config.yaml
norm_place: "pre"
qk_norm: false
bias: "all"
optimizer: "adamw"
beta1: 0.95
decay_shape: "linear"
seq_len: 1024
doc_mask: true
steps: 9482
MLP neurons of a small language model. Each row is named by its layer, matrix (up: input weights) and neuron, and shows model dimensions 16-207. Each number is 128 + 32 x the weight over its row's rms, rounded and kept within 0 to 255. Numbers have three digits each.
Before each neuron's rows, "fires on" lists the tokens most often at its 100 highest values on Wikipedia text that the model never trained on.

fires on: "0", "6", "3", "7", " on", " August"
L6.up249:162096156087105155141072140119135139172196145096122134127134098118121152114100070137116128113104131116148150224147123148114169057131142075130207125093105112147112183060125128129163114126148117139109107177160156095083115189119136144120196094123155147147124144084164083120136103055123124113142091075173121092166134158142106061055099123135115119163143175142180148121139081158176130137130137104124125096117096181126180108216090075141201150170101156114147105130123149146142094130107137109108145130115126135166114114143154129125133031145168113096133148103107130084138150148123101114

fires on: "s", "st"
L13.up209:123114144125155124063143143155095190165174128099117132148148149153187060146061138177155106128113168134109097122162067104119110154080190119151170113135063122167179140072135162108109153102145139057172143167164094180115151079161129127096153067102111132184123116051174145186098100125138132190113139126123127102092154062128188103123096151096099149122143165109065151128121103144138125098091118194116138110142106122124138070116110133155129061096137137104098175078170125120130137176155138131139135181114177151158090065150150158178164164111107170126104088120167143140203173106174080129

fires on: "-", "–", "'", " ", "."
L15.up346:122140153150114095162086145104094104153167109137138111135118091136095088139111125093124087048137116121167130127160160144129170097128147082162132091144121128130098121144147106159119125168078166135103095144199192123115146104064167112138155122175113088195159104129122040077048098105152109098109159138115148151165161165134111096105093190131082142170107172065111172125128106174183094121165187105115124107211072125178140140112163113127153141164171147091155136200141126144079109114122139175147143099057123134125183196119156114121096115113087080102120090169156150171145128154084099108

fires on: "9", "7", "3", " ", ";"
L6.up292:146125187145117089100114129129068110177172147154153127107112107059101146099121120092121110109102104145194138159125084098079156093125150129118195056105141066138092119105138143121169161152135179152134097135146116179155156177091144135142116136157099126107086145168183106095126157119148153070109147089184142093176128152202121066130146117076144094170138186110167224156117154114134113157120162108087162139127110155117114137153120100160168079153089159080173059155145122113114143160131128120105083099073121124150138157044167138140022043130097147089083126148081110140123140129127094109

fires on: " was", " (", " were", "9", " are", " is"
L14.up840:192073150090123108097115136149108121117101134093127200156173135149153113137135182108121143139180148152121131090089101143172127154150175190151146088132171089131160153110170104087071126183154165167159052120137157129105083141082147162075143141132107146175088075126107115122087127114111145131103101078151186171143166118174066146067094100076074149178108080161104145098173128172127113153132146099081118067176112165121153186123135072117107122130094121093119087106118141117098157180123101149113102120079139131149134105125182123079170109144139097129151076131157127176165133139097123140

fires on: " |", ":", "\n"
L6.up688:144110090139098134107118102163103140116116165095102155162073079191128102189074177154159102112181088155138126144083138108121178106104240098129126107066121106156164091148136142132196139126154129134095101133118148153103122105115155111098095191121123169144114110147145145143164146186126192152119128134126115170138205073172119115082176097149066136151124142094147108168123103138160138118070100099053160078108111107170175115121133073181107115189139139082155090109127101138125147097111104135115152112081164156117069124060169170131115145131066081070119175135146229146181163121080138158

fires on: "s", " both", " their", " football", "ed", "d"
L9.up563:133109137155074086153139113129089131144094131161139154135105165113144129145147060166179172103184085107106137174101136118207158166113165132114068096156115084146108161129102155140154132158141087129154050085139111175169165096095162036145142194125171167116058131115125129179158079200090094195133090110116147153103191107110092183093089102126091126138113140097157159072140110118142091085093131170124147122166144140129087119145119126110138127131114114089145035076181152106181132132171120149092138154111077136173070077109145132110142129147105140123156182126114159107138195116120134133

fires on: "n", "na", "no", " as"
L15.up807:131110134151107095133115101138083182138091110117114105224068146120141124145157095168115132126098102161173118149127074081171154175078140169119101134090163121116156132150139102116119168141064091113150189205097134160129163117144174122131194162121192098134082152151122147097126174187044145126075127150143152124143110071102145129163087153090086145122077114072126127085156118120154197139134126169104064126142158167177093116106139149135187121128156104151106093134136146138134067086096186207107121120118128137116082109116136145150136111197124083167177150150141160131078141102120122163

fires on: " Ri", " Fi", " Ti", " Pi", " Li", " Ca"
L15.up415:141101139098071139151098114150104188121120065135144143115124141118098131115098170180130128106110122140176116122133072135116198145132141159133146143097148088119063170112150185108135168138088141138131094187149088134091076166095099132139157108135133063119136110072153092116043134089085147095119108118163152127155105122101135044168089130166139107179136125117149097126088143153111101128133151073090116106138112141161089177109191177182187103234168126082104091138122157057102102151110068127135111098090129130153129151121170147069093078167121068078133088171119126132115122113157118118

fires on: " W", " T", "W", " became", "T", " is"
L15.up262:127122131134130077135131117187167105087143103162069155147154120101100147124155149118191134114166118148098113079119105136165130104086118107113125107169108142141124167087164108177129148143140199176101078126119087200088120140098092209098167121151120162114107114198154139157103146107101207121111130154133113090185163149147122104109083146149070163176174119127104181163140156141103119149143111130068147130137145084116099127164140109054111132132083135087125108173176118151120129135128094117179100139067117102154143096124198202125155148150021108159182112130206112119157110119157124140

fires on: "9", "6", "1", "8", "3", "7"
L7.up80:114063125177110131034139143158106135121189150180169155148090106146094120144133105151160129086145142146095150112092068137113102094091117086119138067119096120144140112154120119062114136147171141151138115066134120160114157123092129126151076174155122112139085161172143107117126073116082139120104101099173142154150158125170091114083159091100065115141116113121112109137162138110142099148092137128104145110150093131130083110139171131162167148186057137072158139114201126090130122147179159145121102131015112152147165099102183159081092096143102144064084151141155143132189117140145109134

fires on: "0", "2", "3", "1", "9"
L6.up861:170129141160155129154129095149121118166108115146156154140104179127147122079122076070158142128149108139115130133124123144176121054124172099129117104157117143147148149135129126108149142141128136152127112119155150129179170224121153137178131180123181128130106146172120123122132133074130172114143063094119136104157133115106031127054120117076092079153062180127135202109077127097135154084122116125114169123099104134145160144183142117147125050168035180073198056119195166103195123146125124113089104087090101110193130138120185152096075107113067161072087185111159119128158131119158089139

fires on: "2", "0", "3"
L9.up989:112109118153065129080143107131112154173110142127169148150138092110162112107092146140190223141082150085088111115118093135108161141138165112137177112152180142129139069130124117090119154132114127153132129109137116212109130052115175142116121161143117094184099098149150103139122114145104110090097077082132126157180118116131156097180121143131110092154134131105119153124173137075100171140099130123085112124140134124158184084190188092194126164115155139079162108112163092143118136135159119140152091125074148139167112074087147134118082201114185097139058096131093161140161098096084090203

fires on: " |"
L9.up235:129080104200046136085069132134085156180120101074143121189136176144095116154138179121139142149108092164113146118119097113144101146151196126154068123105063168123092142103148165130136106165075173116132151137120096196106143125099136169083158129110152082137123108199150112109133102104104104116133092157102124135133106142169139144105087146120061093146132133100064133119152151168167092088113138107108167116119095119131110129151145108137143090128149145139167079097170131114149081111149141122119118134126086181088112143135184137111100186153132079054105115165109087107156126132167100159

fires on: ",", " where", "9", " after", " in", " a"
L9.up568:090082155159175114107161172145159121146195129105169151139131102145096113146122193144168052163184148115154145146115154116141205177177092082119176061098162065158187161088098213145104095111127165123144117188159101153135109099109122129032189142101086146201115100098112143138098134169127146133152147155121141138133172124130162104100142125140111138154148130136132099117102123133129143054096150091100104066083122116133127098094174132130099109166068146131133144126153100140147102124123117144170127155161133116174117164125253146093116098123082107123065055119164123138154110138184162153

fires on: " and", "s", " would", "e", "es", "-"
L8.up836:067149095161133111136112139141124230103132104048127127183148166202103103124172198168115102115084119158134067151138093131114098107102137109126092106108134169137157146134162150148152123133125138137134106084050053110173161114094098129082106131125150140072135081082096122139164135170115073126168164163092123125131189145137182136093107059141117160117129132117087185114160129114151147192095142159129093109111167156143156124096094117139098147123104153107133187120150124146118124163113084124121118146136130126095108150110195136128168184205112095136100170174124154179165134142077094156

fires on: " |", " ", ".", ";", "9"
L9.up856:173150152121143128127128145145114074154146150149163105111098101175081133105122119127147098120151099169116137174114119151109097080093169088143131077147114094129130137137144166126163200205162225201150068092154148110190155217125167127125148144127127135172131094174170080093150131066106157129102161105151147145102169162147056095074108109095039103167142131131104128154108137127188122155139148144132158124163111133137133139125151123137170159144077126070099060146154124125152112101126085114065068083104095140159139134139170154135088048103086108069125166135131121119121128132045073111

fires on: " |"
L9.up720:155118100168111141138177109111130131203108094089124156139162131180112104149156141143138093123069114131148085127183037111160133158162130101093118167136120152137082092119141100121084209142126139158135084151111101116141118178117149144167197118147141093149090154157146136108076118113154062132152072148142207158145130157105114125175113159098091109143130093115118167136133116152191096163108129117186132150074131114125102121120129107129113062132107168115162083085186179121173100145171134147161125148108089148078168103073207130087116177078155050065144151092139102152138112166119107144

fires on: " |", "=", "-", " Democratic"
L9.up443:160136140119149116131116106128116170128154139126121113126084082137124133135073126073133137120085124112127110125133083117122176148094164069172097097113174139155154083104188156108155220142097130078063218157114154127145187085103109130048077187131097148157126115131166133111177149131087122178109164109106126121140143134119117141124155120085067132165126112142126063142119144150099191151132156094161160127179188109142147107141106097093148164110111117118115169155150093158196101081119121129128094134122117143089116103158147178086127099116107149071072074180193149146178171122114099104

fires on: "s", "er", "st", "ic", "f", " its"
L14.up873:144074157189175082126112115151090197165116181089206155181074106128104153109164113085152127102123127065128090107099103137097126189125138040132064122095111086161136145156131155072126088133128110088104134134121162112134196131094169090145158078126145182175121168135097119153113147220076080144128087107135149092125093134141125138121136173080169152121132121138128171131148127083180125108089104143097081141086158207136088039133181154125127106134118119151168140189143124123102133154153108150144132158101093104124134143114157166142172098117119147092094100098170155092140083131196111139

fires on: "\n", " for", " with", " Score", " |"
L7.up176:127075117149166151123128120137117109171156135064115139152181146117098126143102191100051034102124083128144072153122105102141182149106166066150151133110212119120178167070125173172145085115086149118192177165159103202125114111068132075139156114121131131079121135143102129076120163080134155115110109142084145133110166125157165102177116070112147146133149089137099171108100061177178138104109114121128134141139158135170122163068125129098153105121133157094138139141215116138135159128070086168162176102147156157120126093168162134102060163117126126118123093185143114139062165077099098118

fires on: " re", " of", "di", "er", "d", "s"
L15.up180:087089199120114142078129101132120133201163109089205123164108106079131112138092107106173147093056151126124132141125128066098116178109159131122106089155075120148147164176167157136155152156068137076139143161089145111047116109095165109118131095128169129156118115090170128074089133232101140186121156139159139127156089087116177123128148121173136159137131161058106093107144090129166085105078153129087116114083134104190107087118158169131134062178142111135106143114125181126111164108105126164188117134124176098153055147182139150165124118108130136103102100192138111133106130098156086117

fires on: "==", "===", "\n", " ==", " ==="
L11.up546:102062148222025123197141136136172188133136146089151124215169139139107147155100163185179140138172133157116150166109121108106117174089123126088138075110162076119120147122089123189071147120105171139104121113119114129140144142176109148112111117132141156079143128097184119170140120202170120134138102109125172088148082120170172138109089089107105171148157103108084135124135100084142112158100085141077148133141146087150090128112152144060095100119137163135128082136106115114107114130171102131157063180138141133112102108111115156128142169162142105120132110159119105107134153134161143145

fires on: " |", "===", " for", "==", " his", " who"
L7.up144:091129129132073120089182118148111136161177126103097129102135129143070122168150163101081148096154122190140135143112147116131113121157173115156162097097057116149101148097111170170149158133158158192138137090130094183108109078110153130048119136118157132092121100095126154101127111083086149147153146134112125107133151112147184067093099087129112148140143082150169185095174099197190084091110087151133139105183135123134155134111112126090120169132134098144108077179217108113100137060157113102144110123083127162083109170160185130165129100201155154086100095127185199135127199074112118116

fires on: " also", "ic", "est", " –", "st", " first"
L8.up868:102105113148081142115125142126080122122094137151199106189140151135088138096162189154198103154165030118137127174101051119140123152076076097125122072052148148152106148109118125096115110093134171138164118151135161140153107106105149116132055095120139164200127159132072133099181104172135162117100080111137088118115109155131114124127095094097126167133164127114117218088114110067185107142114159145129162107131154158132107045110188138116095113114090141062170134164125182102115128115162109147138078139113064114145060166124136160091173118110138162126161122139129139141144126145123111143

fires on: "d", "s", "n", "ing", "y", " in"
L14.up938:130099134142145139114097084149088120180118087090200210133154158148138079107094230138119048072158104204110073202106101133081127070145159079152111122121134137122209078139141155117098140073146127104124102127109097131090159109108134188093209112132123109148075158103148145164142136107113144106119152106137128111113120116105093117133074138083160115128138097079119084128122133122184118115119130134126140130172136134130143105102089125174139133084129187134107103115214072138112149109126162166136116147145125139153149099174167126169134162104134096144159075084145100140172093091207093133

fires on: "0", "9", " U", " due", " Mo"
L14.up279:163133118126135125147129117151159110089121103118151147120172110124075069084099158067097115084119123125154096109160142106098144125143121150149168180144133133137132136077134109112111099135138149122121162112130139162099171124173080148108230194176140105196072087089099136068111091107144098149153112115118093066155180142124161103093130159124079158222123136144125135150157141099128125099085180144182178132137097080102179120131105167114155156205121135113127158120139101131087158104134132095157067111110161162143069126159136183068114134146169072122084114161132161147123088060141167108

fires on: "s", " out", "le", " |", "ions", " set"
L14.up855:080053114125083097125171119172138170093155109099163143126098105193061167117110128138143190102101108107148076168109154064149147124148116129117076150126159052173128127085146127135139098255075129116127062156168134131070127132140128142128128137160118117120086153117185091171162092175156150162134093136092122128079149121219122112139136173152117178149135181153067122109147181088150101112073186194105126078107153106154129139088154126159181083200130117132090096175112103142131157080167106131108099174068121130172135152088125134132131101117116123104101152178166124126119079149140088114

fires on: " as", " was", "==", "==="
L7.up471:121123092163144079110147117132093142112100136084093119143159147134086153127139125107133130122113123152108155126117129102156112130157171112117148115123105058152146160150174197107196078166083199160136131151151055181090126082073107148093079099133129138127158104096124147104158150142133129179133161150108153134112190145149178119026127109112052136128174141127082176109140172158156133046125119177144141084157162130136144093109102139127112135128124105074165088147158141111132114068203151150137119100101090129098069132157180167199150076124128121084100202107124143161157206121172127118

fires on: ":", "s", " |", " match", " place", " matches"
L8.up670:058075130177080124099116147137119111063208110108121125158173136186098108136106125141163124131120100132143063109108122114173127105135162081131140112147090124139132189142129116181109128175111086145195072104143098132157093102096124108064134146107155157122079061127140150138110093159162149134132107156119075175101185113175128131157090163113107118137119130120167178153165115117162116164094185161106110062057130135134168136071147116201109082183134135116079070143161137128149144154113114101127096190142083130147146189059158124099085160158128116086111136149136089115156167101199106149

fires on: "\n", " $", " (", " •", "[", " ["
L9.up170:120088157098076121156098115175124102158156147077133129088099124156118101159066102139131124086156148137141127123132123076113155134111160169165173099125183154154140111109159179147084139102103148109126197156131071166162110141123118148139195140148135106140143118124121140130034144103160167093144135127121107127101138159151153120210137054106136121164092089114105124119113158124177185150127184150103100127171129104161157132112153069032146104168089154118114109121166100135164172128139136130160094108062194206140124117180140175138173103116091142102091063153174140158091130067172149146

fires on: "|", " |", " by", ":", " "
L6.up564:103110116109140137131087129172103078101147160096146149133143132207129097117055152118087128110160098101137110103102091085110172150119147132119113095082145106151146104135134138071146097113089146077157149171122122172171090092068140137146124162147143175153115101106172171118137146129145119136135105135100104176130115122194155131178205121093151088137109088097096145054125133211185189167066161121061108095130138160179153134096086105140151164184097081108122080119115116116153102083114058097101153121167161194108068185152195172128185104095085123112153158142171138166164106088110110155

fires on: "0", "9", " Team", "ire", "re", "1"
L14.up4:158111103143169164077121180126146133119166067112129178142167145155138095106078105110048116056106139140157129111135049162168167104151190112111123132160178125120155128120156106088128113186134134134128061145151111118151158127130126137086190152199116140139121115140091093081140101116116098123191101121035081133141144090125154089108120150100074182117107138131075129141111163175106140120140166218118209145111131130158166127104133136150124089128106173095140121135143169131137169180129103114155049151049102126130148115073198126077095125146132112086148088098148106160111057139050139109

fires on: " the", " of", " "
L14.up843:128114179124089128161119125097122179104117145122157116132164165091110120131099150070137155136076100162145052162115152101136118170091188166106072074059131142143141121149127158156124125126068140142134159212127162118140175063168174110109148160125137159144121106164126123154115118123142105137120062161135157155113129098156119182156052171039139156130187114111109157110129102121113157150088152136148189112094129143132160098145114111136133072143137135118134091152199163143135108130167073153160090112137154137143055109097155139141152126158146185091091078104142124146108071155152175121

fires on: "2", "1", "0", "d", "ar", "ful"
L9.up245:105107141146096114099124115139106132185142116100119153129203100050119109130093134135154160096066144132103108092103069096120124134147091087119125123088174165124146100129245120125106151100059167157106189164098182114092081097148164188100133081163052077152121139137122082104101162080108119116111162155041118181135094155078159112142109153143125207108131108113108105113118103142169155129121119085140095114144110113131139096158136101182193211149122138116189160082185108087109179117114129160138085134130122121147147144146141144120177110094105112087102164121177117093152087094160083175

fires on: "1", " Year"
L15.up856:099122131135186095092109083182175112097126101107073141078160106172168119177102171123149198128090142105112137132120123105098150122138168102132132150133102103130114135146159090111136149169146152116115118177116138189136122099169168154129180123152097061170128065149180127152099167084104182132117133116098100171104115146089197038127147154160054193149109052158170112118124161149159162161138076113116138118157163059140132074134105117127145120145149103134146087108181107119101144135116182172133154162115149159141137109116133154192174166083089137125131129126123141115179102069142126200

fires on: "n", "na", "d", " of", "on", "or"
L14.up921:117129108135093115138091112138148091124155123099156161180158201161172105179148143172169096118079117191165106108101076099151161169139107160152060131103069117134148112160138147083118136153070097085161147139165173105137118137131140145047175139154120059150148133129128120146149150193120109124092146116073150175133114084107121122122167137102112144108097131047061140120184125124143162128114161123139097085100158134179157135098123120154128106158195175122138154076132142147147129148122091123137064150115139108109115155114170154082153142147074167168125137165131118141140074131148074160

fires on: "1", "6", "3", "4", "7"
L6.up732:155127133151147139101157149145037097167099130194136155098158179119077151127135083055140147117138098093125173125125135138124133179110111077118099095165188090154061140165166129113130126188106175124128101157192142159182148202100184174122068146167094138188121139189128162152132122153127115108143090100135150118183136180149089112125099137091135149189124110129086172156075117133187152142115156095119147123116138116120062127121156110196113093171083145018189136112165127134115128125158133141148123126080113090188082129101180132100087121115114153066083106136101077157130132127119079146

fires on: " was", " is", " became", " as", " also", " "
L15.up371:104133140149168088087114165150093165108177140151126143118104206126098114157123061098177117100188171165162106109146107089130127114133189127123132112122110144153172140157162128146067137225113171196132140148129148133080131065148128216097184158160132135162082090152134125148119118105095197138115138158097135129121093076137143134076142152109078135107118091170123145139153117174076141106106159138123114104143182155132147135139137113110119064156122094086126151162180178153112147144162095149117078139084107143154078110139168149128151124180130125128144058120178147139144114144123156145

fires on: " was", " did", ",", " Williams", " also", " been"
L14.up194:101137129119118123099107111174102184162194098086147146107107135113098119153108146107150112126148109091098150109081099130187118022091150152166164115143139108106136185164206135077070138204160181139117103131085084139119160135137156176125142090144134136108123173117140115056119134111104142109122140144119149113162185152110112104063134089097095116168101091117117139091148157135132148104147159165066112061082183163149147173113066093101103127122088102148102168124118143109136116153173097177067094130110110139143168159143192120124188089187104149123124102153106126136125130181120146179

fires on: "-", "hy", "the", "y", "or"
L11.up210:161106120121108106126063106161179133169124125135135126115143080149131080155125162178160082122165188087129157145125071095114151133158184064155188124120119107134137152069179154113094117096091142149109136149121144110123097144093144122086147052138099113168131101128146091083089146093137191082110140097090158135158087159101165098176147173106134153133143109147083078151104132141183131161128107076093113114171114068133178081088111115082180161164110146146094112150170169134132092102121102134177127117124120166130168183139189169137141116120119166164148123162166187141131111074184117191

fires on: " |", " ", " Team"
L8.up123:125057125102092135173093107164108084149182117130102131116141130073134076071076127112097134093176076065128096118103100134105170140171145118153139140115099167135147147130084134111132120140166130137097150168123147195139111130086135160109123175159124124084122111162147097120163111167101121176099134127126083094186140149117147086150097170133130084183114071106159118161165111114138179184121209104096177092116112113181146124125101103130187087144175139039165131180110132146155107122078129161131065116054161167105127094128090175161103085109185101062162013146192100135133178080175128165

fires on: " /", ";", "vo", " Ri", " |", " ship"
L7.up858:182124146126098121160123118125174097171214104076163120104110149147115115129057156147120061109082145138120153055133116130149141108148138091118130107103115147122125102085151191149133125103150106126155155187147199076138123131065183161095208097144108034131114137180089152113092208158178099151095138141100145099119144093148085078181085128112116153142099103113187158104129134138126195093118166125085089112124130124148199088120098092120223107176172163137129095165144099177130137120085131120193098053143125157141123157087175132117140122107155084087139113142144145148103125127186116128

fires on: "0", "9", " Website", "2", "Career", "1"
L6.up689:067115162168109127053114131144131150110135135156116122152146130093067131150159099138140137147111091140167125048105106130155117115058155083147111078143159125123167130116101102128151156171102187155125150088131120213158172082069120113150071167134155142088105125147140073066156127142159127084119166139096111175115183143175182089074185126148110098155102126150148147158169154108151097121115145130177168066108123141123101131107141102176137071134140148112195155174170108107109099160153134161155175138091114117107125134109233169174113049122033174078069121141099087128122152106131142099

fires on: "-", ":", "|", " |", ";"
L6.up420:139107152160063115165108118133111115138181122182061083096107108116095130164108130124180175108147122174134118122110113112153176133178131100126159063084119121163132051094140108140150139165133120100102145134121166117102117132094155110112225193129140115127107113183092100116116132082149124152128150106056125124143099123172138101131151127126141101124182096113185160119223106111183152158100175074113168073149155113127151149176152115138191083170144152129191145206111075133184128119119142120107104130088135154135127135112178119118142076131117141069063132198126122146122169090137128127

fires on: "t", "et", "st", "e", "er", "ist"
L14.up120:140082158174142100140128109149077090083138148034202168181163144152072155152114168110137108125153103106084086148164065077085113118083151113146161138122129137134111164082188155119160047185053140071209120181149162112145118113088168079148158089156109077144118100157124201114091194191081144091116159132132165174086116097169131124132183134121098151148142061148094146076125106088137133133055148123133096173147121129168119074124156139174164116177154089124072110141145118107081117142121120116133147144083121169124095175133121176140131124150105112154095107120142096074145104149119066135

fires on: "0", "7", "8", "9", "1"
L15.up816:138150147111130171147145153120114109125170120121121156156073115080115160107068132196076152100173087140174119150122116128092133128165099093174140162104098087107146105171145115091153132106169108125062138131122103129123116174143147102130168195176126139139114121158108154098166158128161096128124098176187118115172155112113151169069133163094148129159102122122119107159137156122170124118163162163096179130170124149135142131186120063154086176186125125134166135156159084094124071059160095180186146110094118096096047097182172210092112151151150077143057071181150136150135123093117136086

fires on: " Li", " Ti", " Ni", " August", " Ri", " November"
L6.up542:157115134095161096173090130124122159141127118113146130137065069136120133111121135094148130083081089152141113070155111108125191145146111120128095099132143085139116144079050125151147136106177122149102138199165142099144122203091126126158210088130140079109092148117110119143072128211141093131110122167105128088121110112161134091158072145114166097139093135136189119131122088168162093175096129106111152070150141093130152156128149134125116036208134107139125058150172105116091174158096107149101152112099196150144113146154132154149019092127118112101135127192202146132111156121137132121

fires on: "\"", "\n", "===", " high"
L11.up542:116151119144092127188140136148095156141120089132130140179150201127088132123159128114116124135143115174098107169137131061143171222127134166133144073144172086132179149170063129154095118136146138085174076088120081167137176145146165082148155115146156105069111135106171112127098125197125085125152140164140143144134180113151123141141050117137145149150111130106137194122146112174153105067122127167122112125079167123121113146073132141115097074131109156149141077106156159117146099112168128123140150178129131125122112101158160134123104199163133078110122114143111095102118153132103096112

fires on: " |", ";", " +"
L9.up64:167098157189151134148118139117109132224155090129172144118156150135043139120126184121079111081118126181163112102113084070186201117159167134143083120145044144146123109073207165149139158124072138141145130151129091157178135102120183100134156140129151134123115105172092148100070146129124130103144145154123180178178111058107112121150092141114105138130105071099102173125151149164145116070097149090132125158111139131174183117075126117150144083155162156117121145138163074124164147053156121168125130081126076144149181112130173117094076150102097090089167137176098073175069159106151107119

fires on: "-", ":", "\n", ";"
L7.up860:145106174114152107133165126150105119152154148177109151178117136150140104153131114106133185110103125078150116134116083121145170102133182120144138086140169141140187113143103083102108227147161135176110145113171183101105125089147200148098148168130095106169105138191163110146174135141097169150110142074135125105118145115164084115120155162118156146158169065127094119134142171098152212087107142084101141101094163080151112108135190112147132147146145090115076142156103146124145098088142087114132071157084156171191107069098105156046149147132151120097063031112096124157118107069154086163

fires on: "'", " their", " ", "ang", "um"
L15.up424:166135097131137165155111165157082184116105149135102127126143173080085124089130121190169074067157086172110117156104110142136143082149153125118107139124068117143140153080193095137093138121132188105129090122108157133160175083113165102147176154131125101174062182099115139075097069086102143122088136137150134159198161100082112101083118148074137099136144186102126118121158149131139160082109106121148177102157115141114149156109131094091071162122198147074156142126183131118138096072200107096155115083159120182122176159122177136131109090098080154098072100128148145163138104121104091173

fires on: " (", "S", "P", "I", "U", "\n"
L15.up581:113127127102137056118180118157150127111171143105127122129096130173108144120087155159086131087138166096178134191077093088171155085054117128143155114105138082116152123048160112086134126136078128108141141066091139134119146137151119179204180100175090191160121146112073176123101117095066148120122175171121156071103122132094121110138144096082137141138130133100105115142148145128131179116157161128090078108170167172113143132104149135105110140160058160130151120196102149135158160101172066128122086120136153150182137125199118193064176087160115113172138139140120129108170119059171131111

fires on: "ed", "s", " (", "-", "—", " together"
L11.up897:130125088106132079147189124135095173110111132129109142200153180148181112135143144130186119082082150084112111190124111088126135164141168069149080062112160087144110111102075202118095150159146143116127117130117146084133146141112117139110115182136136183201102121087141103145169098166117077178123153120103145133117204106178134146132164094145122087143178162141082165094151139145106104134096130178120101158119204115135118127140076128068124134164111127042151130144117118120117061131147065096116121178089103138185025067123152140132175168165076122156093140127168198172156151119127127176

fires on: "0", "5", "8", " of", " million", " a"
L7.up89:152101143166099134160128139144088114188131111166158133127107108110094147132133087111161183110101188127147150120114096093153155107134178100134099087103200155119159103155116151149132190069040124133218124136139130124073167122165196075100083150130153191071069076145128105176090142128116170149121067066156147159143127102177142128163091177062132151166171129112126102137165093043172083149157165101114097106104141153132121158177128113156134084121119148137134101122166130092209078130168127126146114151145174129193087110149177115155100109122119113059103118108168106096117135114150119134

fires on: "0", " part", "2", " National"
L9.up478:110107129150073109134143105134156161190149118147162167137196114086147133108063152190133183121110127137168088203106094147128158138188153147149162108141143092134127114156123102137087159127154117132121115193130153146067110108168151150095159084122074101144098129132167118152107123106150132099143094127139170117184129100096175115120093158106185113149146080130128106131126089162134146075122115067106098121074092090133185083202055131105124150152180119162147061093123084131109105138107150125173051111128143191092097090121135114135108141191186064152121033078142135113188131129170124134

fires on: ",", "2"
L11.up965:095089149133137132097135141110095131123122094153163147137066129150143144134136157058117062138114145151122144076150128127144145166104159108118143111134135125127128122070113206106149117107109129111111098179156150080124107148077191148121174134109144132149094049104150105103036139105165216177131157126105133112079159078102139160061130077074114114152148108117107164144105108150161121073122127070112113155101151101160108145122150116146085047155116148120088061133115141135088139163133152150079068114075153084122139140086180123173116053125080134111132084144138157126150101138159137160

fires on: ".", "–", ",", "9", "3", "2"
L7.up642:152104210168099140090166185139081125142141110096178147169139104158165102162192159148151069124138167138138115146076110148092123162070104088109120095178145081139109109070094144099149130153139157165184125127127063126156079134088173121133132136127126142140145022112154087166119149148109171107142151114108124203059158112201183143123079096156158119139132144106082184155089126106125082112134114087069117112148120109145154126093106136140124111191160131148075089110112113116135091103150126124086125168141162118187164117096191129157152126154125132101087079122119088133089152130184122186

fires on: " |", " N", "N", "-", ";", " "
L9.up534:122166144134125121154145094131127095108160102121117096093096100113144107131105171102181181127104090132110134104128111121181077072166103106115170099107096130117128105085170124077185237167137143137115211135168160122146165143135154150107192140141116121192157146193141137095179118118141134161081134121130118102127121172101131104130131183094080100143136092099150088117188110116194153182113207064117195133148108125141116133135089123099167181147141090099068097094110113151150096110115117101125091099140135129116134143082102156114124087152137136078082059145160117121127121030174106175